python train.py --d_mlp=1728 --vocab_size=8192 --norm_eps=1e-05 --qk_norm=false --init_std_qkv=0.0143 --init_std_o=0.00262 --init_std_up=0.0143 --init_std_down=0.00262 --optimizer="adamw" --grad_clip=1.0 --warmup_steps=482 --decay_fraction=0.715 --final_lr_fraction=0.0
MLP neurons of a small language model. Each row is named by its layer, matrix (down: output weights) and neuron, and shows model dimensions 448-575. Each number is 128 + 32 x the weight over its row's rms, rounded and kept within 0 to 255.
A block is one neuron, or neurons of one layer that tend to fire together. After each block is what it responds to, as a language model described it from the Wikipedia text at the highest values.

L5.down696 [168 105 211 126 108 128 131 128 148 140 168 162 146 154 108 183 145 125 123  90 144 187 126 127 166 134  86 154 141 160 129 131 116  77 123  85 164  79 120 156 131 173 161 125 102 132  99 165  88 113 118  78 161 113 173 128 134 129  59 145  65 224 109 150 114  75 143  87  76  90 129 118  47 145 164 116 102  96 132 137  88  85 122 118 143  68 176 128 126 166 101  94 105 158  90 202 125 118 166 179 133 161 126 166 133 119 159 111 121 123 117 116 144 107 120  89 120  89 165 114  70 142 172 155 155 138 106  74]
"Of" and mid-word pieces

L10.down111 [122 131  67 129 149 131 120  89 104  75 172 186 142 112 128 159 129  83 122 145 127 160 200 109 136 120 137 140  58 108 131 120  95 121 116 117 173 129 131 118 151 126 165 143 141 166 164  80 126  94 141 131 139 176  75 118 135  98 136 161 142 129 100 142 113 121 182 159 138 102 122 147 149 158 139 132 147  69 128 193  97  91 137 108 158 114 105 184 160 149 143  96 153 122 181 125 127 159 105 171 152 176 160 145 158 106 103  97 170 129 153 138 113  79 187 107 119 148 115 106 114 117 162  91 147 149 104 112]
L10.down330 [105 168 114 121 104 202 169  96 171 141  91  49 110  86 132 154  79 168 124 113 151 109 100 104 128 152 149 147 162 132 145 112 138 176 180 132  88 117 100 122 119 147 131 164  61 160 103 117 170 132 109 108 134 148 203 119 137 121 110 171 140 147 146 129 127 184  98 150 151  70 118 149 106 116 114 117 143 116 103 147 158 100 175 144 123 155 158 150 125 143 140 197 167 151  99 113 111  96 163 172 128 130  90 120 140 128 120 108 142 116 131 158 126 142  87  94 136 137 123 156 104 116  70  99 150  99  91 133]
L10.down688 [125 255 109 135 122 155 122 130  81 104 122 146 146 154 132 165 134  87 126 158 132 178 146 106 155  72 147 113  93  98  81 123 140 118  98 103 132 129 125 114  97  78 131 133  95 110  94 159 103 161  89  95 165 254  82 154 167 114 106 166 111 137 102 148 158 113 130 131  83 111  97 164 109 113 129 131 152 108 112 146 121 103  99 142 157 126 123 131 112 149 101 127 102 108 164 135 131 116 125 161  77 127 135 141 130 150 151 143 143 116 116  97 101 133 170 102 122 149 144 143 144 146 114 152 130 118 141 127]
L10.down732 [154 165 127  84 101 158 141 148 124 118 131 157 161  78 145 167 137 113 158 117 147 105 113 170 170 127 139 139 130 147  96 138 126 187 100 132 136  85 167 125 109 162 118 137 139 167 111 128  92 115 142 169 121 192 140 149 142 151 114 175 176 102 143 132 158 159 116 177 108 126  93 119  50 156 185 123 106 119 134 128 109 130  87 142 149 133  85 123 144 130  89 117 122 148 118 157 119  86 140 107  99 111 195 100  91 131 127 113 151 215 114 143 138 126 158 106 172 111 130 116  96 150 109  67 115 116 150 126]
L10.down1198 [107 255 124 123 155 124 121 110 148 112 122 171 167 131 147 116 127 117 139 134 139 133 117 128 137 155 109 109  83 152 115 130 116 133 114 161 121 114 133 118 141 106 126 137 161 145  99 134 146  97 113 142 183 198  62 130 150 160 124 109 149 117 120 117 120 126 193 132 104 110 144 185 122 116 128 150  98 141 129 170 140 137 109 110 123 128 128 112 106 125 130 139 117 114 148 125 138 108 140  92 137 124 161 124 123 140 130 142 167 132 133 105 144  84 154 127 147 117 127 104 148 153 136 149  99 140 113 102]
L10.down1539 [158  96 104 113 128 140 101 168 165 108 152 155 102 126 133 106 109 234 150 101  98 159 118 111 100 132  92 107 111 148 111 164 104 156 100 178 135  84 103 152 156 157 163 131 123 157 142 118 166 134 116 105 152 121 102 141 148  71 136  88 143  83 199 182 126 104 118 157 150 144 147 103 162  96 150 219 131 124 148  99  99 118 155 133 104 121  77 136 136 118 134 119 150 135 154 107  89 121 116 127  84  94 103 103 111 113  89 132 108  85 150 100 116 127 167 121 179 140 134 121 100 166  97 126 125 109 147 156]
L10.down1633 [102 109  90 113 132 148 135 112 112 128  78  77 110 121 160 114 118 125 122 108 160 138 168 143  98 173 156  93 176 100 145 129 117 127 147 138 136 177 102 145 149  93 172 146 175 135 143 190 149 130  97 152 104 128 104  56  79 123 145  79 114  78 144 156 124  73 131 110 142  93 155 193 118 148  62 138 118 146 164 197 123  88 139 140 187 144 122 151 153 173 137 100  81 144 114 146 134 193 117  93  53 118 120 132 133 149 156  83  21 156 129 123 105  53  84  70 122 145 119 110  92 163 112 168 119  98  45 121]
L10.down1707 [140 168 140 113 111 136 145 155 157 155  94 124 120 122 151  95 161 118 104 136 144 116 108 123  97 108 116  75 133 182 128 121 175 118 152 105 138 125 127 185 165 166 113 169  60  77 135 117 168  78 133 113 154 114  98 160 105 126 128 107 121 113 194 163 143  92  94 131 101 141 171 122 152 137 141 187  90 177 177 135 116 144  99 103 126 115  92 119 111 144 138 136 147 171 135 167 115 134 105 169 109 133 143 123  57 136 182 134 118  97 165 132 144  73 166 122 115 102 149 170 162 133 117 109 165 118  93 128]
Section heading markers

L5.down959 [145 129 130 156  78 116 110 140  68 129 176 205 157 143  67 108 149  86  59 150 154 107 162 167 146 124  73  75 144  64 109 111 198 130 129 144 101 179 167  90  67 170  99 224 109 140 164 181 143 105 183 144  89 204  90 120 164 153 143 196 156 185 147 122  79  81 102 139 177  89 122 103 149 109 130  80 176 113 141 175  89 133 123 230 116 131 158 131  93 108 182 148 119 116  93 151  62 180 132  49 147 185 150 144 140 112 142 124  70 123 147 126 126 119 159 168 152 162 148 110 139 153 116  94 150 135 196 142]
Mid-word fragments like typ

L6.down368 [117 121  87 111 100 139 136  92  92 158 153 151  89 102 132 152 120  74 151 146 147  79 120  80 133 116  99 119 179 113 106  93 167 147 112 154 153 105 151  98 101 112 149  92 100 103 116 161 138 132 152 240 148 111 126 101 153 146 128 115 123 134 171 140 117 143 180 101 107 118 125 167 186 115 111 136 128 146 144 142 197 138 155 123 124 125 147  96  91 133 137 138 172 137  88 162 168  76 123 184 159 141 135 141  96 168 125 118 119 184 139 112 112 167  95 128 102 137 132  90 155 141 178  68 128 137  87 138]
L6.down675 [129 177 127  86 118  90 122 149 140 178  90 112 140 197 164 126 115 188  90 132 117  74 121 146 172  98 115 128 155  44 109 113 189 122 131 140  95 114  92  95 107  75 170 135 125  96 108 114 174  74 125 166 180  94  41 141 129 167 129 172 107 115 119  82 120 149  85 101 131  72 130 118 153 132  56 154 117 149 108 114 136 164  81 108 143 118 120 114 126 143  98 100 158  84  94 184 136 118 132 110  67 137 136 163 136 103 156 151 101 118 108 170 133 153  99 128  93 129 155  89 161 127 101  85 147 149  72 163]
L6.down716 [111 127 151 164 131 148 105 114 126 111 108 115 129 117 130 149 156 127 128 153 135  52 141  96  99 114 100 156 193 126 117 155  98 178  95 113 120 144 114  96 175 151 132 142 165 126 118  94  84 121  38  99 121 137 136 126  85 156 118 109 134 124 169 184  76 130 125 149 127  97 130 114  78 143  90 144 127 129 109  84 134  85 114  87 108 185 157 186 120 118 143 215 183 163  80 156 126 160 136 107 166 163 125 145 135  74 126 139 145 100 136 135 132 116 141 128  61 102 129 163 147 116 128 151 112 156 108 131]
L6.down757 [140 121 117 104 127 177 119  52 133 126 134 123 135  76 158 187 118 131 154 134 150 124 131  65 100 125 103 119 140 105  71  94 123  94 134 163 177  87 163 139 118  74 125 134 140 159 141 136 105 161 199 112  73 170  78 173 129 147 144 162 132 144 112 141 145 117 180 144 150 125 142 111 186  94 110 167 107 189 157 137 180 119 124 131 201 124  73 114 145 159 168  84 124 133 147 151 140 210 163 117 178 181 145 153 161 129 122 182 150 105 111  91 123 166  80 117 152 108 108 111 160 127 152  94 106 116 148 104]
L6.down840 [126 231  92 133 105 156 168  94 123 183 100 152  60 141 111 146 108  95 121  81 160 128 118 117 115  98 102 122 125 121  86 108 203 135 118 130 175  99 165  90 102 109 130 118  89 118 132 158 147 113 119 165 154  81  44 165 135 184 126 172 146 138 171 125 119 151 156 101 125 101 167 152 133 132 112 126 173 104 141 122 188 117 149  80 136 123 137 123 114 106 124  98 131  96 155 159 131 183 107 137 191 170 130 164 120 128 140 150 114 144 122 138  96 171 122 130 153  99  95 129 124 118 166  85 116 160 116 162]
L6.down1162 [159 144 107 114 170 149 180 107 140 146 118 112 138 198 187 165 120 118 125 106 129 137  96 142 101  93 123 134 121 143 125 164 159  87 102 142 160 138 106 152 105  71 129 147 151 116 115 212  98 102 120 209 119  21  40 176 173 154  96 138  80 133  91 160 101 108 108 158  93 100 120 166 122  86 138  58 120 139 135 110  97 143 140 108 138 119 124 182 148 156 121 122 109  95 123 127 144 112 115 109 102 160 137 163  93 175 149 128 155 187 113 174  92 186 114 141 119 137 131 128 129 128 170  47 144 159 162 113]
L6.down1254 [124 126  99 130 116 175 141  74  83 122 106 130 117 127 136 131  84 129 136 164  91 122 158  96 123 108 116 100 159  71  93 133 121  75 128 135 118 117 144  74 105 140 108 117  97 125  99 111  99 128 140 146  60 151  89 129 149 170 139 115  87 111 177 109  80 140 167 136 149  94  66 185 179 128 125 129 124 128 176 168 167 141  97 150 142 124 140  87 129 125 157 155 165 100 143 162 103 218 170 161 165 148 168 156 107 148  62 121 142 150 121 113 112 161  69 108 146 146 144 115 126 121 149  73 118 129  96 161]
L6.down1494 [169 171 164 123 119  87 121 164 111 115 144 133 166 168 126 106 128 125 162 141 126 121 164  76 162 111 164 152 130 111  91 131 184 103  90 138 124 155 110 147 119 114 143 122 118 183 121 163 134 106 108 129 133 161 150 169 119 131 150 159 116 159 116 150 120 103 129 141 148 113  58 103 114 110 131 108 147 109  95 170  66 177 108 103  86 150 113 113 140 154 119 114 104 107  78 117 124 134 144 134 191  70 170 140  84 152 153 103 105 150 191 104 151 153 145 153  61 142 142 114 171 109 160 121 131  96 171  70]
Parenthesis after table labels

L5.down1517 [ 88 255 105 120 123 112 140 110 137 118 107 120 130 113  80 111 158  59 102 116 153 132 165 153 127 139 113 125 101 119 156 173 129 130 110 125 128 179 111 121  88 133 134 112 116  97 162 118 117 156 144 158 109 255 100 108 126 126  65 124 155 148 107 153 137 183  89 118 119 151 143 130 145 106 162 151 113 153 140 170 130 150 103 136 147 162  80 158 115 117 131 164 171 180 116 140 175  79 172 139 101 133 131  84 153 160 103 142 110  75 114 133  95 185 126  95  97 142 154 138 109 166 124 102 109 121 106 114]
Paragraph and heading breaks

L6.down88 [135 109 140 171 183 120  60  76 142 183 132 150 121 128 114 180  87 115 108 108 133 129 136 154 111 169 128 149 150 119 115 149 131 151 145  75  52 155 120 179 148 187 149 117 136 143 103 155 158 140 109 134 134 146 167 111 162 146 110 130 120 149 182 160 106  97 176 131 132 129 176 140 151 138 129 152 104  86 108 118  99 125 153 197  59 135 119 165 138 135  77 172 135 166 189 162  93 129 110 142 116 103 187 124 112 115 161 122 109 113 148 108 137 171 134 152 161 132 149 122 117 141 142  94 165 142 143  88]
L6.down124 [124 156  50 135 124  99 132 140 129 123  78 106 152 192 120 112 138  90 173 115  82 152 137 122 108 105 133 159 152 160 148  64  65 162 105  83  84 100 111  93 136 148 128 115  42 222 151 138 119 169 122 146  70 146 125 147 121 113 150 101 143 114 125 163  85 145 138  97 128 200  84 110 116 118 157  82 138 169 149 145  78 155 150 117  72 195  61  79 145 146 130 132 129 103 109 140 149 168 159 172 104 159 160  88 125 146 118  72 145 102 110 140 147 189  90 121 158 113 104 135 130 151 164 136 111 149 130 137]
L6.down298 [141 162 153 103 115 120 133 132 157 159 110 114 123 118 139 163 120 119  98 103 119 101 103  97 111 154 148 143  97 124 173  95 139 129 171 126 209  72 156 153 137 116 179  94  54 129 153 100 173  92 132 101 123 142 124 118 160 176 171  61 129 122  71 139  53 127 131  95 133 184 117 127  93  97 142 156  66 129 155 154 134 171  97 135  90  95 127 164 171 124 146 152 129 124 167 134  88 134 101  90 141  87 172  56 125 123 179  82 164 100 162 175 122 142 117 164 110 154 194 162 179 126 143 114 164 128  98  99]
L6.down376 [ 48 127 147 124 141 142 110 108  97 124 130 115 174 146  76 102 143 127 156 138 157 111 129 141 165 121 137 152 139 124 106 106 170 111  90  90 100  96 185 166  91 103 136 138 133 129 132 105 163 102 161 135  87 142  80 107  77 151 166 109 118  67 106 109  53 112 162 111  95  59 142 121 130  85 170 120 112 167 129 138 155  79 158 126 110 116 119 104 147 115 119 115 126 151 136  89 148 135 105 114 134 195 119 100 124 143 154  76 124 173 152 150  96 140 142 166 143 121 122 159 123 113 147 129  50 141 161 155]
L6.down483 [111 183 140 104 144 113 151 109 105 171  75 141 126 178 126 158 137  27 137  79 115 109 131 112  85 144  98 185 149  90 167 110 180 126 140  65 197 133 101 110 139  93 175 128 149 157 146 119 147  98 188  97 125 155 140 108  95 142 152 111 147 142 177 148 141 121 109 106 104 157 153 134 178  90 176 145 133 111 143 110 180 127 112 165 139 146 134 169 173 152 124 124  79 114  59 162 110 122 150  95 136 141 130 135  96 120 112 102 108  99 120 123 129 118  91 149  98 138 182 120 144  99 147 135  97 135 112 134]
L6.down1308 [173 104 133 134  78 141  53  93 148  82 148  79 133 126 102 179 161 102  73 165 141 152 147 163 124 146 119 131 161  73 151 132  91 114 136 148 185  99  57  77  73 154 171 182 133 142 161 106 121 111 116 176 122 121  87 125 139 137 106 188 115 125 142 138 137 134 160  91 133 150 138 112 125 121 126 175 103 144 173 170 157 163 106 109 109 107 105 169 124 116  97 139 164 114 135  76 105 110  70 189 137 125 121 122 100  79 117 140 106 140  63 193  74 102 131 129 147 168 177 107 131 167 106 104  98 127  86 117]
L6.down1431 [141 149 146 111 195  84  99 182 102 106 149 121 111 113 166  86 110  88 126 157 111 125 138 159 118 160 101 130 205 126 124 140 108 175 163 136 108 106 218  85 160 133 140  75  75 137 138 141  74 140 140 126 217  98 158 193 178 199 100 118 188 133 144 124 133 147  69 166 128 136  94 113 105 191 184 154 157 129 101 125 123 117  93 101 122 124 106 143 149 145  94 139 127 148 101 115 115  66 170 194 131 163 112 157 186 133  97 132 107 165 139 115 131 145 130 180 128 166 130 169 125 151  80  57 127 140  62 147]
L6.down1505 [139  59 147 153 122 104  82 141 145 116 153 146  89  40 147 100 144 138  98 123 132 104 134 141 104 128 102 101  83 156 152 152  97 107 107 172 141 122 134 127 113 130  89  96 148 138 120  49 171 104 134 170 107 160 111 165  85 155 145 137 146 124 119 124 131 215 172 137 111 113 112 105 102  97 161  97 105 110  99 112 135 172  88  95 135 129 100  94 127 123 126 145  92 107 134 158 153 154 184 172 219 153 145 109 136 115 114 155  85 170 137 131 132 158 104 147  93 184 165 131 135 171 132 119 120 136 125  79]
Partitive "of" after quantifiers

L10.down155 [142 232 176 129  87 122 149 152 144 105 109 170 161 130 105 135  99  92 134 155 118 134 141  95 142 117 107 144  87 116  88 102 131 129 131 151 135 141 126 147  85 120 119  98 122 158 125 164 103 124 136 117 164 172  73 107 108 164 147  96 108 117 111 131 120 115 215 137 128 127 117 147  96 127 151  93 118  71 112 145 120  99 131  88 135 141  77 134 148 135 139 117 149 108 137 115 135 108 137 141 140 122 114 109 135 155 115 127 157 135 150 118 141  46 140 105 112 127 174 133 112 133 112 145 124 118 157  87]
L10.down611 [145 231 120 124 119 142 127 130 139 109 147 172 146 132 119 112 124  68 160 121 150 135 109 123 138 127 161 122  93 114 125 131 126 108 113 135 119 127 164 111 154 118 135  98 146 125 108 143 157 119 110 120 157 143  93 128 132 130 139 120 125 113 140 106 134 110 160 108 122 127 149 166 150 148 144 114  80 120 112 163 127 125 137 123 122 129 113 124 109 115 123 106 110 122 147 121 116 146 106 139  95 125 132 137 147 117 131 171 167 128 133 136 123  85 168 131 134 114 133 130 103 151 127 142 134 117 138 103]
L10.down638 [163 255 114 145 120 172 125 139 128  60 137 144 127 155 113 102 114  67 140 129 148 182  98 135 150 116 140 122  70  89 103 150 117  96 114 167 125 103 181 109 146 126 175 126 153 135 146 133 143 120 113  99 201 139 112 133 138 113 121 126 132  98 115  76 146 112 185 150 118 124 137 168 156 126 109 133  94 122 140 170 139 134 124 136 142 142  82 121 127  87 132 133 131 129 147 164 128 157  55 122  72 147 150 133 137 122 121 133 131 134 125 124 143  58 194 134 110 113 136 115 143 165 139 168 163 130 124 102]
L10.down941 [130 231 133 127 120  96 135 144 119  97 112 160 138 122 125 162 172 116 188 109 155 122 113  97 138 130 139 120 101 134 121 141 144 140 118 151 109 134 115 153 117 125 134 122 129 135 131 158 122  94 104  94 169 234  75 132 130 137 130 170 135 117 161 170 141 149 107 109 123 148 144 146 108 158 121 144 116 105  87 126 161  75 120 136 133 102  43 171 159 154 118 138 118 142 129 130 110  90 142 103  94 142 120 146 112 154 147 140 164 121 130  89  99 129 149  76 102 127 155 162 145 144  83 113 125 109 118  94]
L10.down1055 [111 225 116 112 132  94 122 100 147 126 172 168 119 169 107 125  99  69 156 176 145 111 163 151 125 137 142 151 110 149 157 143 115 169 106 109  90 113 161 118 114 112 105 123 130 158 103 146  61 125 171 151 102 240  73 138 124 140  90 131 143 129 127 118 169 112 138 115 103 139 122  94 139 151 153 147 159 120 107 190 156 118 110 132 163 146 149 172 118 114 142 151 132 133 145 118 111 113 138 131 140 146 129 119 100 148 105 123 118 156 131 139 122 129 128 122 141 123 141 139 136 108  86 118  85 112 117 138]
L10.down1136 [111 255 111 121 133 120 126 106 107 125 176 191 119 160 125 143 136  34 130 147 145 132 129 120 131 107 138 119 100 121 127 130 121 136 108 101 112 137 153 120 154 123 154 120 132 129 103 134  82 134 118 124 161 238  73 133 147 144 127 130 136 113 130 130 141 102 179 121 137 140 133 142 138 136 142 132 107 111 118 187 117 135 120 117 119 151 114 142 150 116 128 118 108 117 163 161 110 108 126 137 132 131 153 130 123 130 126 112 148 101 115 137 131 139 159 120 140 138 114 123 150 129 137 158 130  96 107 107]
L10.down1152 [151 255 122 136 135 165 122 123 116  87 134 154 162 136 119 117 124  62 158 132 154 160 108 119 149 112 158 120  93 113 107 133 130 124 118 140 113 113 162 118 147 123 161 117 149 129 141 148 145 122 100  99 174 173 100 113 129 119 155 136 116  98 137 110 133 110 175 144 116 115 134 147 129 148 124 117 100 123 124 152 122 122 130 128 128 125  96 106 106 107 119 107 125 128 150 143 136 133  85 134 100 144 152 134 138 141 137 162 163 132 139 123 120  72 178 125 116 105 149 134 129 160 124 148 136 117 138 102]
L10.down1616 [143  96 110 104 156 162 102 184 108 101 165  92 111 134 110 106 147 252 143 135 100 170 102 140 109 119  99 116  99 114 106 153 114 132 103 184 112 117 162 156 188 135 162 144  67 119 147 100 189  88 132  78 184  76 150 145 133  89 149 128 124  88 185 123 130 130 118 144 117 144 154 107 163  94 171 188 174 124 180  89 107 119 151 150 120 108  80 155 142 135 119  95 166 126 170  82 117 136 118  90  51  89 123 118 138 108 103 123 171 131 127  96 159  98 171 113 140 120 160 108  95 157 131 167 138 116 147 149]
Wiki section heading start

L6.down257 [108 255 128 120 145 180 143 152 120  86 132 131 139  99 122 144 147 153 145 130 131 149 138  98 134 112 143  98  62 127 112 145 110 139 132 167 147 120 120 133 133 122 136 129 110 161 114 161 121  97 152 130 179 199 127  97 118 116 120 128 140 111 193 135 145 170 124 161 129 135 145 123 122  74  91 165  96 105 126 151 123 131 119  84 171 102  90 119  99 113 125 147 109 163 104 178 140 106 110  96  77  93 150 128 144 152 133  83 131 154 134 128 137  89 122 120 127 128 104 130 131 157 141 162 133 118 162 114]
L6.down461 [139 231 125 131 151 144 130 134 128  92 157 183  81 123 121 112  99  29 148 122  96 136 121 134 112 134 116 108  77 111 102 132 118 126 110 165 142 102 112 133 125 123 128  79 141 169 125 139 106 137 135 162 159 142  62 135 149  75 104 130 156  93 178 130 142 122 163 129 124 139 148 139 150 123 104 156 127 103 124 184 127 111 134  83 151 100  96 138 136 132 124 150 122 124 143 121 104 139 113 112 124 118 171 125 148 166 113 120 134 167 127 125 147 103 167 125 111 151 111 110 135 143  83 113 121 150 145 136]
L6.down623 [149 101 134  78  89 125 121 163 150  65 186 130  90 137 146 105 168 144 128  82 114 146 133 136 131 134 159 148 143 100 174 117  91 177 132 123 161 127 110 115  82 105 169 125 129  75 126 100 108  85 136  95 126 144  87 133 146 116 128 108  75 118 103 141 160 136 122 110 144 138 133  66 156  84 137 137 204 122 153 154 128 155 139 133 122  84 168  58 205 139 119 104 140 128 144 130 163  94 169 111  71 102 100 135 145 153 181 152 144 100 125 159 132 208 134 112  95  86 161 200 162 117  93 157  78 125 108  79]
L6.down632 [ 87 238 130 164 155 160  80 159 141 128 119 122 104  95 162 135 119  91 152 120 194 140 150  92 136 122  98 117 134  93 166 129 103 172 138 118 146 168  88  65 114 130 108 124 147  53 161 140 110  34 105 143  92 243  77 147 114 100  67 135  75  90 114 143 153 108 123 125 148 107  94 114 126 111 112 186 110 127 116 172 137 131 167 114 161 132 104 162 183 134 125 119 118 133 144 148 133 117 213 120  85 140 132 116 134 121 156 146 127  63 129 147 150 128  79 125 109 106 112 150 109 112 132 182 113 168 135 114]
L6.down720 [149 149 138 157 118 134 116 138 136  82 112 146 144 191 124 166 165 106 153 164 109 139 155 127 141 122 149  69 132  68  96 158 129 123 104 168 150 103 183  86 149 179 140 117 137 158 176 133 126 140  80  80 128  70 162 135 131 143 147 179  62 140  88 141 123 149  89 174 137 113 119 167 155 108 175 191 134  88 116 125 150 104  83 164 178 123 171 140 153 122  80 109 117 142 104 149 130  98 154  75 157  92 108 133 185 118  69 104 166 135 101 134 145 108 132  94 148  47  28 147 112 137  80 145 152  94 142 145]
L6.down1213 [105 138 136 104 104 140 159 102 116 156 142 153 138 113 124 198 138 160 121 170 120 156 154 121 161 191 162 194 159 118  85 103 119 147 125 161 142  84 154 129 107 114 111 132 178 165 113 108  83 119  95 187 127 143  89 111 134 155 139 126 179 142 123  70 120 107 104 111 136 124 102 134 109 175  93 114 197  91 151 133  92  79 143 110  87 125 151 165 132 193  55  95 109 115 154  54 134 102 150  87 146 116 114  95 167 162  88 156  83 127 115 122 168 185 125 129  87 115 145 176  76 145 170  87 112  77 149 124]
L6.down1276 [151  83 148 149 171 156 162 112 152 149 147 129 168  90 168  91 138 135 135 150  94  92 147 121  98 110 104 109  81 144  77 183  91 159 104  73 114 123 133  70  97  99  78 138  97  99 120 199  83 121 139 116 156 110 163 146 190 176 189 110 131  58  89 159 154 125 123 162  68 114 106 154 138 145 129 146 110 151 169 127  99 113  97 106 157  90 154 121 149 132 145 151 131 123 145  87 160 154 142 167 108 116 122 146 129 112 112 164  86 180 118 122 167 115 102 120 109 101 106 194 160 141 137 120 111 115 119 126]
L6.down1681 [123 213  94 131 114 149 195 139 137 106 150 111 136 104 145 196 102 144 108 143 132 149 183  86 135  75 131 117 168  81  86 163 135 100 141 159 134  79 137 119 121 114 127 137 102  80 191  62  75 101 108 141  74 194 122 140 136 168 132 164 102  64 147 145 159  94 125  96 178 156 120  46 161 149 161 123  84 134 143 138 100 145 146 128 111 197 114 117 133  81 130  87  84 137 105  88 109 125 128 125  46 181 122  97 159  52 128  77  89 150 115 134 102 137 105 156  99 108 167  87 156 106 106 133 109 152 107 140]
Zeros and paragraph breaks